config.toml
d_model = 224
head_dim = 64
norm = "rmsnorm"
positions = "rope"
rope_fraction = 1.0
attn_scale = 0.125
init_std_qkv = 0.0374
init_std_o = 0.0
grad_clip = 0.5
final_lr_fraction = 0.0
train_tokens = 157000000
dataset = "wikipedia_en"
MLP neurons of a small language model. Each row is named by its layer, matrix (gate and up: input weights; down: output weights) and neuron, and shows model dimensions 16-207. Each number is 128 + 32 x the weight over its row's rms, rounded and kept within 0 to 255. Numbers have three digits each. A neuron's up and down rows have the sign that makes its largest values positive.
After each neuron's rows, "fires before" lists the tokens most often just after its 100 highest values on Wikipedia text that the model never trained on. A number after a token or word is its count.

L10.gate199:050169147074093109186178121176130131135197101107148166125171131133127121131096123120194134180141100142154132098170086100139158046119110047120072192094175092162121166133153155118112187095132123171130148096101151173116101108085095083089162137143145084123136150145109066163113180107143130141163154157155126144122100149146171104118126098128136155116136150131188109136106158105145188113117156168169123126143163099087144144068153061143138133084106135127082153165117151114108150126147043113136195151094135116137103123164140102176112088108123174079165104162118143160129116136126113175
L10.up199:153137124153145183095176165153153087070139085101147154180107118122142093150171126081139170142100150168165117122083156146145128111132174119078101064050175104214145078106189109111169151147151150125151117141107116121160095107145051155136142076145116128089135203134082107149146161097091087135084070132071174132172120164135111115106171110140162131107132107084091111095118134193161092127097103171095151104180135076148105094148146105110152146129116126090136123134149067098174105179172085133138138136131174061147095161171072123106100172112118108137131118093078163102144146148123132120
L10.down199:067099138128108075103157151096103082120101132091108184156201138120144090179111117125122118139084096130127118166064164145170127108000088048131125163114159078128129107147141168129209122060096118096101095135206187193124055076135129141169213149121128058134111137150105156150109128155193133134135165111107200154122130128114114120119112114116186108084163137083120107165141081161133148123179140146131160147109161132133115143089147107116093089155118132125107116115092153156096102134119105136156129116068112112054107103120136097173136091156138145148164135080156128122166059128172145065
fires before: "." 26, "5" 12, "7" 8, "4" 6, " |" 6

L5.gate238:106170179180141138102095170158118152176090180141126170117075093121147130118112094156168145141098134118200118119177181112089088086158135100129095142188125114111145127166192102127154139131140159127123102125093162096104095160114164161104119183137139098080122161067141097111139175174166127120118143101110093160126122155188116135202146189161099123159212140088152163129126158129112127116153127124119200145126130080164061132097108094096091097086038132156136118120141094131125100123118075149120162162053098146152129094106159107165158116114128222184149121118098184126147097122048114110
L5.up238:133099138192162120092128084146151144156112099143074117152145116135107085135140169162151164096108155099130096089157169105142124127085176114137144166161139097123083157119114142097149201113145164144160139086199085178177130124094125120142150146141127126114115175085152116143116106113160130089153135107161150075134088159182153167112162093108158105205131105139083120098175129094158072035147149063108160110142146065098115108121173160079120154104194126185103129154168115119098068159156080125131104088104078109080159106113162105129106166109171178073181128097108130201204146135116148145
L5.down238:161136108111096110103111136166132101092147116187150144164145184093119155130077180097163139133131119092155144106070169125132128169132114136172147099121140179126055125104116174110126179106101167157127131132152142124122156180108120036124084123174103132094131074168114102135080134107163081142163085116145155068130123149115158149130165062139154067138124137124138089061109146105091074085196099135125156181116137148045142136140080061150108098115210157089085110139126099144124101177154145144110172150075108100069143103126111142111168161146102155110174097091145185147132180128160162131
fires before: "20" 42, "19" 28, "18" 7

L2.gate263:125141149151118135095116092109156106101166134178044102068122122126141176133125167138126170087162095115108180156149137180123097096157095167118113177086091176096142179103134160112116101099089135154170139096092091099147103125095123130073161168145152150160130172074132137163089141179085137158112101173128113110093117124088165112126148154115116176116105102079154056165094157150227146092185118192087082188122115128134130128149145115116160140160142133125152180127140111056177112179167146095133136110105195152145155105083188178150160184129156142054157136166132117112093081105173128167
L2.up263:108104095130117139128098102139122152113149140112145072129130164119170175093053140086120127164163129120163183130171127120135142072125126178113097175123105093124091118120167128152113106169080111167120166137131079072059146139130142165101100123123107113155082148131172112134148135113106177124093148094110072220169115147084153123137122192146090151161088114142108084114115104101150116093125169079181154135129144123142114096072142184111116113130122096091125175112139130077199180158133157141108129124120162136162191128130106177098044140168144165115143173099112096107155062148158123170
L2.down263:169164133154115117184106175161211125170118091108100126160122160135108140159131112166117192158134096109130116211168168132134082099086180055084175150133171096130086145140110151136120132118137156121115096098127151135127074161133150098127166123170124120165150221143144245174126147162139129126092122151170099163141158112122124118115126145107131128153083139129114126093129070091107108083135220120110145158111125119125195143125126111156149150091105151169159077162152145167107137107138163183099079094114113148028088132133116155155163147056160156124175060102157172116119100090132172130
fires before: " |" 30, "." 21, ";" 11, " |\n" 11, "–" 8

L6.gate524:180155121112129158110137186164142041131144167121105142116101158126126088087137117077156154124113197091147135117130114072096125143100070172095124125129168107128134088119172077075120079147149163192108113133163143147165128114168172159148164118102135142073164122117172154142143138132124085102094095167108133142109109132129129132126127163140108084173146095128100117195155138082006111062068136136195136170112123144186128106110085084107107162066147105098105091107074104133124156135164166133162167119128057125101079141097124083114133153104108151143169126168141138170153087135095159132
L6.up524:142100134143147132131135153151110085106154133129135102058126088177140087108132143114124111128186182173132106142132130066084063098125162106146146152131032112172128080141159138133133155133163127139134164104181103133128149085108131121093040138120094096137112081170072140084141181102131096135117161086167161137122147092149134060184116121082135115139147153151107119191165133167218150191117139171121193131125180176129117144106142141116114101173161125136186140156149101055119146196137096116150101123151117166112117142172124075124123097152111084126113107159057165108114155170134171148
L6.down524:146145121172119127115157146157109100087128146144122134063109100115142139104135137111147098137166176133117153144108141093121131088000167122137150150155166138125115053100137111101116145097145081170084129108184155123137117111076164158134133149111083165105090120139093168152146174087155150095129147102127112106137092101089087118147131123108124091120140079117117155125150136057119161110138138166128167197124135139143097163138111170185123129124068148084177139119102149151113165165120134172141144052112182088000120134125128089100118143126133108134111096165094132120142096137116130121
fires before: "The" 19, "==" 13, "===" 9, "In" 6, "S" 5, "As" 4

L6.gate520:144123100127070140169138149205094059113161161175160113135129107150141126093114112071143099118165124126114152111130183115090165126082140175110120197173122112170152076156171159145102124118143149124123111157135116108107113107066153115139128141126050171067113102080108094131160132098087107078066109137151135120107099130090170109144121135145110076122165136160082163129161160078091151133109146167160183173068152153138146109152155144158137104100172168058079155112087138117153113109074141142214138085145119112113110070132070124124197149125149116125155114136149145141149134100060130121
L6.up520:051130182146115135089120092149076120083134159131108132119129129140169121121059101163108160103160119125120140139132175059131133090113150159113111157155085123137163156193174112130149133135112116188164106078141131167130114159143132137103081157076117151090136172137132163153070110117093130092206207144157152170103106091149121136068130151127155129140087112093077163137108136118116161126143110127188135171110133112134146121156195146147097116123108100145128113142116157077121186059206186140111116142189172147094129055124127103145139161146166088100190085172096145174157156156102158109
L6.down520:169153101135109152152117145174137161114138121091091156080118095090153095129156097127132073136136141163164168129105109082093088106000120135131126140152118116146177035106153044145141142174166145106112078109158140147132146137075157163163099141107086138107117103087145171148168150131157093118127073132112139138150106078167107127169169132085077106123177153103103106093097135107127137162104153131144102136139175091076148172118145092144166100131137179117164175104077097111128148110104122152147154149128139070021092156138106085104118165137084143149122086156151150090163146154129128096
fires before: "-" 16, "===" 16, "The" 14, "A" 4, "P" 4

L9.gate231:122078084099135146119088173131095159120147156110126173137136164173107099101108083119097135110189141170114128071071131095154123087079201114175123118077156104068145108126126121107154194157178137127152140162123045124077113123136142146139110077131075094115100166078202120166162074116127156157150141147157188106111068129126154152093124127113157165114166129152133181167125138114141200140159159076125191095137112064105129111126138110184156094152173067174112098133145122136086132179147082119127127147181139179098042137178167162115169129090118117102117138116138149158115127115103086132
L9.up231:115103142141143189100091209143100115065126104114131184185212201124104150098088133148108148090128140101150080104092142145115085138124141178175187148089103082109151157174130129092109137134128152124123070112111074143104135095115123162106157094117128127134127105141187139160180128141136132114085115150113140139126048148120172116161183111129118145136108131198082154120142116144151181093134070159132167131110130083149151101082149082141147199144192096129109160182090142161112092207082144191080079129142200145145091172109104142116169124134132122137139131122118111123122093157063122108
L9.down231:157128142158132121158149172118136199105159136161123074121115179124139128118146128132092131124128137128096112178154120071135122149000150097109148096138164144139090114126098115125104047182117115168151134127170165197085154150128135171151155100133092130085153147098185107140110159118168120089149143176109122110150173130158149141166112068132117130104168135103131170095069086164140096165174119162115158125113164117090124176141158154124085133132167077183062106111168135179153112101108166127107146091090117137050094148113119126153138108114089108161114135119088122118136152168163120146
fires before: "," 21, "." 18, ".\n\n" 10, " and" 9

L10.gate387:163119150136116154138100103056183164112100105173048071165168067120091123105134078153125148079154127210113115127125144106122152092145045120110109094111140169133122077124160062097101121108143166097127111135139183177131113117098144130108110136149117090105107162122111126175207162084122089159075171144126161099153151136185119131132137138109148145172150150157121145163158159142102161098104140170135066120059166136128105122090100102125161109119137133122178132185150113167080129138185036124129098111107143138116098125057107105145127047107140131153173105134074121139155152181120157148
L10.up387:177105123152128166169158128101182197096062129100102069124173102127113076129095120182127118130140079122028137143100133113140157063107104104052137091101182160119088166132159139119128066076191148108185135150158141107098096166101124119180126139129163099092121195152103137091132144163156068152089143163143146067115120122135102151143147114123138124138129124139119194116158127105150182117060147099124117133138161146195079140095108093151173102143143164134151124130177156094020106138162097112077156127098097140094081122088124138142163150091173155172075132094118150094112143114094114094
L10.down387:084106114152142169134105139109124139139139142119165111118107058096170109107135142110090137136166149127114189155098134094176103140075146149123133093126174043138164123118127150159144150151154127163116158163142114109067146183162126085169104097158168115081117157094105144111134136173134078148138134125108107115111133112103176148092125074095120148113135142117185149127127152110152137092136179127156175172137173113145137137188121119144132178163115099100125135084154121119118095097130134113076121083153155132043107120081163114128129242116138091119066071093155152144090170048182142149
fires before: "20" 59, "19" 31

L10.gate312:147120108120121122126148158125108110125170109129106165153167125169147147141127110100165127111113118175169136144094097064173122101148131126141044119142126153163130132210096075096088080144090151137158056111153091193139123109049065106095116105128087124177135149172050149138143149126144146153050111189074114178101100165108099139092133136120104128138155098071117172145146155109089161131123155152111167148115114121120183086112121057101165184157111121133104164071135111144136165129150110102115165172132101106111156108116088096130195141115107133111098088132123204116119117171133112136
L10.up312:081108135151125093088129163135131036147165161125185142126158133172125163133165150124140080184123119152157105133157125065142119176148174088156146114135094150156090097166127073107122116132119181147152100128131112188157089131095075187103111118137109091099193108132094114140100178102151155160145129224112107129148154180062108160147101085152136117136097050158129138114103181131133161161109181127103138157129093140125167154136129136150164091124120141182083205155178142113093153124131126039102114134125101055147080175096120131076138132084130182133110117082137204140097129129111059081
L10.down312:150136139126081152106126140180122108167112113121080096151138143180160117155128181093180074132181095067138113120158116150135188099001134111160137061113090147110149142095111096117169071114123053116169152173169146155113109132131073143161160168170140085159184108103171072102127139166205146123138155102138165139112109124125113119108115174137111129163071154069115082113149131156143158068131075132089096069091158128157061139139143118108129160161145124105103111099109159106160106135132178060126164130124071152023075143127117114132135077154068159086157155093158109115137148166110150088
fires before: "." 41, " |" 26, "," 8

L9.gate9:169117154132123127105086128110070132130180121161158101141094156093138072087086108082137054109109082112139192165157192091094103118123101127152204082125183154116144131142111109117110163159121145160173089112153068126136097132138062173077185118113128054071200097136133098136150164101091117219090148136165155161143121157201101144133134082093137137091140132123138192122087149120109142122088140104157151124108152116168153146102107157080141144134127135140081060161113089160121132144130086076159108158155184103168115127158123135118177146123113091125159172109079090159169097167116118099
L9.up9:146181103121152099124138060143126134110123086173170145184109142073152126150112132161140098136102095043160162122153131140119110140142129100144116019152181170157162133127065114161099139131095138198114110164201089063136115147164154149120160136142142077138154113114105140086092135135136083137084075200150131147121126141118087126171075103118070070112079136118143187127153109094088119166061134081144151133109147149151121137100071160132146127152156104117111133071135127169096120099079131122135151137143130107137115160121099146105118169159114127130156157117131095109139125120163133025
L9.down9:126173153143187119112142114124161080170133149133181128171158084101171222104076121155094134167091092115138156121155072185107109094113141134161088196172122113098144189147169086095156094134110144094096160132103132127130119171141140156130125165140125097139076106074175202070150080141144066118148095125124085107045177094125124114143145115094077113124140107131141110104187106116143157171120113094145122137119115124146116105093136149141123144131147144119103111094136176151135145177107143059101078115085109105190102159124134067159123159157079140132079138127108160087109130118124123111
fires before: "-" 83, "11" 4

L4.gate395:146080180127167161134088111148115178147113089134145192129178158110094123137102111091098134124137141164183108087170135074149147169129110148188166109080174005185148107104118167126097178131141139117147113197095122154145110100106090153180155071126126176109101036173094130138108124149133135163081118120115095091154107169104121169131154101183117119116115167192130145112173104152149139151164116146192172083114135118124179174132161077130125069134183184114083083102128149201110110153132108155153116109141148115164080106129088075139129100128124136152115131118113105168146138134127096098
L4.up395:158165114070048148101085124179098119111089073087130172160168114119091124151106146120118188111145149126117166135171172081151171098096127100104171044102117073116120108104122114149107104125144164123157124112102116200124140083168077158115126182100109111116135118127179142150108066103123186156130132136119194165131101162112156143184144077109069178099109145132132186086144162134086188086137226150126149126131073165069197136091125092115144132115166088139119125145086127125128113096130136140173125175127170113113115121096143130112208159059118083165082138134136109103159128183208104165
L4.down395:165090087163156153158139195132117178113078077112140175129160154161105084157098091120131137178106156118080145104143169107122075177048162093142126077088136133103144084114127099135135116131171159099109136178202124161108123111151136173110160107086123102093155111119155141136071128151126180095161138178140159145077090095148089129187121110085118129105055124090090153129080078138152118144113138120143133162127127105111140149147109146109164171116182103104121079136147116174148119114143099098093129092074172118060137115032112115140162156072096052128083231120148173124136110167163112075
fires before: " " 24, "," 13, ")" 9, "." 8, "ust" 4, " City" 4

L9.gate358:119132150079144146104081190125143093143156106085148110158173147107138170091087172134177091110128147103183216124144122090143076120151154179102104147132069114155127139095136197166129151167065163110098110107133152126120118120145089129104093160121183196165163122119072119096102119094121137173137096150119102144170156146130159055122136104189133144089105152080121146082094164150158161083171126185150076177090089150126154108112173147103132150109113129090146173151146116138188109099121100104117102179137153138189151142106114065141132140138052080165096118180112105112082138164138174097
L9.up358:108129092121143112115117148125146153150135084138160140139146156151177178147087197139143156101135169136147139097124069152152146150164089135131122137097146164132125159179111183132148158190108178075125127106125112121080119090096091192129134149091153172169085104112144138128099138138096093092135103059099076163077153139148149112074119122109152083136104164190153089120165125174160189198143135103167145166126119136101118157068155171110159166063133127047163128144140159133122086165086130159160176171151107099168194161091143173134158183204138114081157116089069102139106104141130078109
L9.down358:111159138113158108134111101158056133115091055103138109144148085182124113139170179096171110127156070118138136129108149133069118133110158065117148123092155119109201060080158121118133146087124105133103111114016113163164070113120115102170117074117144078116157156127112144103122088144079073080122155139156125112112106135188168085146108118186187145114128095117130169140094035114165069135152173112150152150173155147117116098091142106176127144107129155162057162150131154182120173160133099150104140145098092189145098115140085103145166089154081188097138141085099144085102133124102116130
fires before: " |" 62, " |\n" 10, "." 5

L10.gate519:119068138128133138081118136106096132136159123144145165183119152078111076114178091146119077150129090136118111148123142095137082092188133118128157118030129093132088119134074123050078217193131150142115130148142134149138152090153104166103116134176055076144131149106120087164137151152118125152101104083153138171112151144202126096155093121111127089089115177095132143170151086132046161141124107153118212082107071062154142120126168152114120079140163151104179095091120117116077171116131076040155126155198144083167088149108159159152141125146148146135155108119095119071138129144112159164
L10.up519:131120168104141102130175095138121106147116124174186126181160152141125094143172135126152080151112164131107111145104130121067115138145125077027152136123154151123076094135138128165108129162177087111086160125070169159101186111175128145162093135215093076086112112057110165103115189147167048100091029167114115109105117132139150112152113115115109040149160162133137108130186112117132127164151135106132122125097103098145084182054120155150140102120126140076127152105169137129170155116137125075124116137135108163120097145153122161077077184088157136165144132106114162075151116127133161151
L10.down519:132125088105133096171136185152116146150139137137173146083084096085089109123188162070116120175144133101086123145139077114135088089136181078170125160140119106162135163170139120193161079147127133166106174137168163098117151165112159093144169151140152148113116106124129151078093129121153174132125139179070148112095126126123165102180184105125102111120129110146114133125156113147142083102120106079121146110130092183067081218127169131157148160113112075086086224142112134160136108116151107154170099134113127175158135124131103112075120197170120111104130159113177151148107089130136173147
fires before: "-" 50, "=" 18, "ical" 5, "|" 5

L2.gate398:075141134138119112172074155136126152080164124114105089135105094080087204116131114104099130115121113076168116158158098110077111097183163174143114192173174144126173102140142114162096098117140173140152146118063119164105175122154126107054108127138155142132172139162102048157128125147116148137137142164120104136177101073082157089094203167125148166150103056086147047143106119194128135168127159126141126150124087159158136161135133141131117111063102095074119168139121125122107113076096147116110115167105193114124167149129103123149158155116134076110130147177116109170117109120097153062
L2.up398:085090131142096112113125164151130100089156175128154075080059141154135160059138136128089113120161115107093173185107064125156087097159132084106078164148201119113177097162183155142145059144122146162138131123109121152113140096119103099097111202170114133084101099096112065084092080149092118099166122141101081135105099084075102148110135132129128127144100123137126093111140101082135081102063106119075098112145102135121105147130156144186166073104166097070179104191144142065152126077144141144136161113119173160120173167127110180136181060126143110124080137155079150118101164155144103144
L2.down398:117114090147126085118140181109172102084187131105145047128086125135136153119128127099109130131152149122146140140065113134125055079156197098090104139134195114103160090105121160195182064110136152119111138091059089163076140098147148133097077161171128150104161120158080110149097133151093109124162102139114074116146117097108141124103146183071130151145095106062146102131113102118129102137128134143080140132124119134164120145146129101186152103067133116066143186197135114116134112103109140134112161135160166152102133175115102129143133058139140083124062065169100146072113112098173147098
fires before: "one" 22, "/s" 12, " (" 11, "." 8, " |\n" 5

L9.gate462:124122110124128139155184168174173117086117173090170123118143123095127106083116129046105125074124133123155108047129070107131145095140117161188110182101088149229086168130132173164122120101105156144174137196071109141151123136146183093143157116172092157119174104124116162173093081115104119108125184113087118175070183157097125120096129147102126155082170148110110159115118127114090093129135102150116159178175165159182160119159142089138132219090089165130131088143099091164132198068068165144084163168139128066135147120121129108085131168131131132127137119122105145165161076104140154118
L9.up462:161113151085066090157094154159156102087133147142146124138135117080111128154132151109117180109093171062133108132115135143151156125133193132128121154118101166180083137149099133115096224129131200149159160125059098102186151126161062129116099105092152145149153139134123145166103179108077154127142123096083151145138135126133123217125155103079111121155084145112162151130122168169136095088133123103136141110115146197125130096114221113134104073015126152146128138098115095157140097110171133144119128190102080152157170145085158087097168147165103088116049103185120143181149124155153082092
L9.down462:111121117118122108083166099130114069128142087176144140131125217177144099102138102091192096144148177088095148164117112153091097206101112143085124114129134149128102124216192084081136140135140148123106103143096142143110070118134164153101184097167154100130147186095074135105124138097153120065140115141149109112129125151160117145115147146131124138135177167122135153139112134122135120074146179152151099144125192127145118108146111165162107137137154137146140075150101092119105143152127125126117122135113125077000071128136157156133171188136126076079099077096170098159154170086131105143
fires before: "." 97

L10.gate1:155133085119095100096145142096148141157083130108133097134123079156139112163110116125181151167122118126159122072192146167140090132150153125156143071124123113143075155150195088148097162096177153067089065110105128126120061150119095128141186139135157125152151111152097103122214129110136150134132164093162122144159119153180155215152067150113148098143128140109075064119068130083108083154135235069126149149132134132128139153148076097110129082093107159075094152091104110122115152161145143120163109167144166049130081128085120066109105132109148129170148127119177175084089104103125129170
L10.up1:143134096139098165154120142155133107137130113167162080090164100125140142124098081128148152129164067074084194078051163218099105179159106125123149113136109144164136180177112117159101122093166149092147113102095140111088163078170162117102151115116166145158120155164155136159154112119082092146103156150172150174128131134117114143167094144109101139125093177107153200200139126154103142097179153114150149145141121124212114204079109136123112095112139168126113102155174073177158170113137176111083157102154122160126070198153123126149138102143062144134125065140129151110131116144100123135
L10.down1:091075089134146093082090118096046149120107114100121171145168172144168104229117157138141116158197156076096104133090152099079140094166145108146178118132160089155151155141067113192107109129151137145079120160181119095085118100111121168141112108132078123114122139142094146118088140189133097072117132155143146104060079102118127155127154122101147123146101106154110128134159168097149110092103150044109187109103106131137128171063054155107193130098111127166100099153141108103122140055113099113147110098167155099095146120169141115118098123080144044088155145150079114171111152103158108106
fires before: "19" 47, "20" 7, " m" 6, "}" 5

L2.gate288:084080196084191159081137125156150115069110126127166116117136171150106107116121136096143139166152163096119115121137143061109086153104102133159146141154122075098087157108113037088107138100141152111080161132156082160115073090142130101142166068064084120068112120106094135088176141075138102143093172121162139141160142121133113068142077056155118095114137140127099115089130117117027142107136129153152156119122159117175188160050121121154079120142136146068105128109128159128125127172104158094140113126166103067121077219135068098143154121110120155123085115102149142134203094174171207114
L2.up288:097130150127202125084109129067151136125084149129132156086147121212142131174130137083103154159177137119097068135110152095154091137152115077135137119206083124104117208081127125091113165083158141164106171091155142089131092120122107095186153086098128142087102157117061139125094131069138101143179140190178163095151163125166063131166111101096156138105079145111114156181145100126123131153121129122151119107135154203135132158146093134120141091155162082149091076161125143087138070172168116067122116130171146115120109128134164132113122134073162111110084098123196058070138148142147110104
L2.down288:121110125224095081068094128123228166124080150130153145120134095138101135156126109158142183153081083142175150144117131094126183112131170089159179143149187090120146135108118168174122154128122126110150156094117157136112147084151143093135097125141089076155145178108113179126120140191102118174166155157161083128144145090154137149185171131106166128138067126105138168132110082127157132175143166157105089158151146091117127156149128094137211121119130137162201129129115068149124136094167146157127131091077162130054116144144157113176117105089168048066159155169144144097141160082107170124
fires before: "19" 21, "18" 14, "20" 13, "a" 4

L2.gate185:138159141086151152142083106160124082140119097124099164066150100142120124152149143147098099154124184155126139124141096096114108124124049167112141187153119095154090097125114166154125122169140126106103098092151181127129138105075187179107117158136128152113126107157155139140107226124162093106176119124117136102125143109164088092098138124106124119112085102182074115118174100079200119143092168124142128188150171092089135180143131095132098186135108139126141112124095080110153170183159130091110111208141110123102099144147102111147134164163107151112175038149094157160125063114141155118
L2.up185:131175145089150148158072116126129083121129107118085153067153102168130114156153150160086092153111180152127117111121101102133085127117032181119143182123119092154084082092119158128107126161121145095108110103134178147110144141076163158127098156114109144121108119153163145155117200130154102122184129105121122105126141109171123104087138116094132125128085100188106110112172105085156110131097177131131119181119185094069125187173154098147095170158125145138148112103094061108170192160142115091120122193146091151092105142125078082156119161141114149105180043152106167153132095129145161146
L2.down185:134158138140142127119123060141119115149118134130131194122128109139138139121151129135109146119140152111083139155114131100105143137000150139104135125146128133124130077125143134176134124135132106159094124104121163127141141122114154152134079140128089148110124100136097148131127145141165081105159070124118125116119133090108092108120116138127108097142097100157114146142158089060163129210133137110158115242132173126124132158126095117175119132138118111141101138099123146123148125158148131107144128101127118134000093120157113164128123117106139129129104086127135148097144129077117156126
fires before: "|" 29, "The" 10, "===" 10, "-" 6, "A" 5, "L" 5

L5.gate427:071142105154166183139156105167110124070106171132140106083137166149157101161114112127148103124218177158121103105129096070080114080057120179096160144151114071157110084192187085081068167122139105154108157111168121147137125119159145122107134184109132141149199104163086164200146116118121099094131163114122137137113152121111100116113110103071067124118110143134084072161133084137149096118154098118130195100109128140153114144161157129097092146121147099104132163155171169144136168147151119128121110095179076106061071077161169073096095153114115115112186134159042160171169088145201150100
L5.up427:105109138099119142148115128161150102118142186120157123118071159138172199181088171104101182088150130121129134209090165108065154091070122203098108155167093128150124100107157078115110099105126155126096113161146130165161147079184173087145153174138153147139149100123120149141123144176065090063119122133125170161068161129093125144147124139123053149100108132138109104132132077125043086120099112137168132106115162120146187157139142146122149175096105114100124151129139155103132134111094168070107146086111050086080134122132122087143123120127082162136182125152071090133125077157097114085
L5.down427:155147126108145148175144083163135066080114146142110115095154108163145142129111127102143103150154162123130125144085139094125116104000131155105133130150124119155128072141133115148127118123155101146083122117155160118145126123115175156145101142109090157111137110127114169160115155114138107074157110125119124100078135064131083125158131106111106096127122135141102148128156127076112136181129133137182150164146159118140102166136124106179115126125126091118092162106101135129150135130142139124127151101126101110000082111125135083126143140114158115167139077125138144125149102121139155094
fires before: "==" 24, "===" 11, "The" 8, "In" 5, "On" 4

L9.gate170:125147110141159129104157235110124160116166158145057107122125104059106152151037131105170140112166096139119139107114107166114097106129138099143124116077146178134146113125161100103101091109159119124169145136092071162191138088130136145146127089133141095125089163114106115105212047085121101148063176088095106152163117152120105173087142142093096129151118054085126048124117152136116099130067155090081098132076132138155078134116084123125106123101153077167171134072097139104090141115164098169152143133110134163130142101107080171134127088123151148092119132155134120191096134137113145065
L9.up170:179117140177132131130107121131150130128174122068102140096174112143131121170113103136166143171147086140142144120116125080117152136113150222182090076084120090127116127141090098116120073153162117157140129206162152095073093075119150111119090112069143059137127144105110145134168108107141183174126121152124151149156108146078066134098155124153115132161115133115155078079130119092128138116145142151145065078083165143136087137114169047175167098090171190154137179085156131120160143135105127099141148133050088160191120107160120061140098116113113107126151096123163148193156111119114087165
L9.down170:072125067084113140103115133106150117159128116099108154093145140148094063163128108063146142136082117120130128111168140098113095079101122111151053138164205159135099153112104122132125145098147125101110097137100143179128055133173094103107188141144167145128158148105123208114116127124122208113138107141127136131060079163142084095110140109107125142108069093122182183175094149146137138105154132073094169152135181134148078154130118049131124154118082132196113135121161152151085164121133071140130129109088116090007171112104123124154124121132109143088185118173140169150156104102184113168
fires before: "20" 33, "er" 10, "a" 8, "t" 4, "ate" 4, "ations" 4

L9.gate443:128140095073135143116140174117176125113129094121108160151088144161126111109078071077168082144178133138105105128176104048148090098156094144164180086097132095187103161147093074098149173125079124167109095131146134154122156107161139115073154125175092125100118103069145084122098090050159099164123131121173135127097127129165188145120140157170177110108220151139130158111060147151147131047128150160059229118068035112112158133133150136096133140116130095152130121163097100156101148155104125117103115124120136097139095165135121106097173172136100081113135087154148181131157102183093149090
L9.up443:137120144124122105208132154163116221100086088108134100134115177123131092117093147138109103111110126124120135172117068138191107123132112149133148132059114146126149110132147086124164098145115173172137052155118109159044171174130146124146136103118174097091137092183163105143130125094196152143126083180061130173145092096164165148097105063155171177099182182166121153105112117115137146122172167124119142156118107112139103117168140114120140149122081080165083106114078162145156128167139136166165127122137189164117163130120116114131153173047057095140100133129136159129122161079148079172
L9.down443:127126120105125144154128132092106121120121043148132116134098105130131119087130125081128104164114141152123128132106124109181099154068099096078141127133140188128148123126128090122088090158136103137124154124122170175092166177138167219151120068129163120090137170130153127090159166067125107133148119170094120119141116096131096107123176086148121157113135121158114155162133106126077066141172079134123141099152187101114131105182119128141158123172102054195140140102196080192137130106132154126147176073158148151027077088100118086182134125062071137112146120050142106141170183176194086114
fires before: "," 31, "." 23, ".\n\n" 11, " and" 9

L10.gate491:204122166162134197086137134119118112148135076178079089123104140111139085108051052101141125075124091092086115130149037084115136122129108116177202067173118080128083142087139107111139150117124188081147133121108087088122072123171094147115127152115146128101115075115119140154121108126171122155140107059153118119128111134120144065167147132099166131106115096143099104144164091114102182114109145105087126133080133186148126131112140178111109166130165205111144100121076167114079130179109072107114147144197168103138077127124107094159139133150120116087147077101086085092189105143129189134
L10.up491:099120115165139105148120125176132161140165133161146048163099182166179200116146151037149129070153103137107135119093121129092113145162156082103158114056153164150171107159113075080129072113153149146149164179093155139163197144120172070130142098132187084191148114093143184091126138143138145188062093121145148132108112107101103148135110075152124127126137172097136104133174121158126121152174134099132134088127136169159147157079145162149154109153142128078175172109140172171143142044069144144134135147109026096148132146137141111125128125085120135161135068110125137108138086148140144127
L10.down491:129095169127065058104139121084096092155179101117131134120064124145177168102066117093156104151130123126165186126115117146122160097231146114188150139178104150140158172124144094113201119166136112094145136117068095139132139090138138190164095118124113096140058130137175183148113124105146134113137104126131176121122187125026129160149168087168157094110115104095105156154086179169135134128128125147098203153136122155125094133146113164107121133160152161138097043082137093192133111127066105147165165211130080147165112135089109137140127126121080095167167088136109121134157061132150117143
fires before: "-" 93

L6.gate326:119153114098088157098165108131166135113136133117113129096159163172193128134106126093133139095147189134116137085148123150146130096107104160115157127179168132144162100115174101094095089123143181124078128123110127147150127137106125140128145155162119162146125116080117112075175088101104122045133121140124120055129137127125066120117151145120078117134186159123128059178126113101039126127146116093099156140097098113231116167120166126125163082119138195045170136131083133121118121144098129098104149142192122093081087138111064146159149054128122128120114131104170159137152166102151174153
L6.up326:157116129092141155078124125082152197101125131111136092148182171190143138150091129107154130120144183110155085153135118076174107199086157183104153174175146139108101108066141142125069135117138070127096116175114132076141105127205116116117119205116144149115098101148149125149154215136132137104143144102180149110126137108094113122159107184103114102099107138126106151178139115123151175173136110105146129076122106126079122124183180158158089128149121132148091057145133095166114157112112155113121124123041100122090132084128103060143108095126127121116170121140098128161150158194160179140
L6.down326:145141104136096156095166071149146098109147126174153150123121118171128165125111126142135112099135153086167140169133163138136075151000192147126140136142104167137128110079162085153094113132179118106067082120128150131143101142158119108125097147071149134100092127096097178092154150141119096079130097132113141097040181135077098135160106110136150143105152155124155114113153084123092131116131098122160126102143136105109128153103110086074134114139132105068106139095115135133135182109080103106093129111162102122000119161163171128095168122151143090154106086114084111178084141118188105089
fires before: "==" 28, "The" 10, "===" 9, "In" 8, "A" 5, "On" 4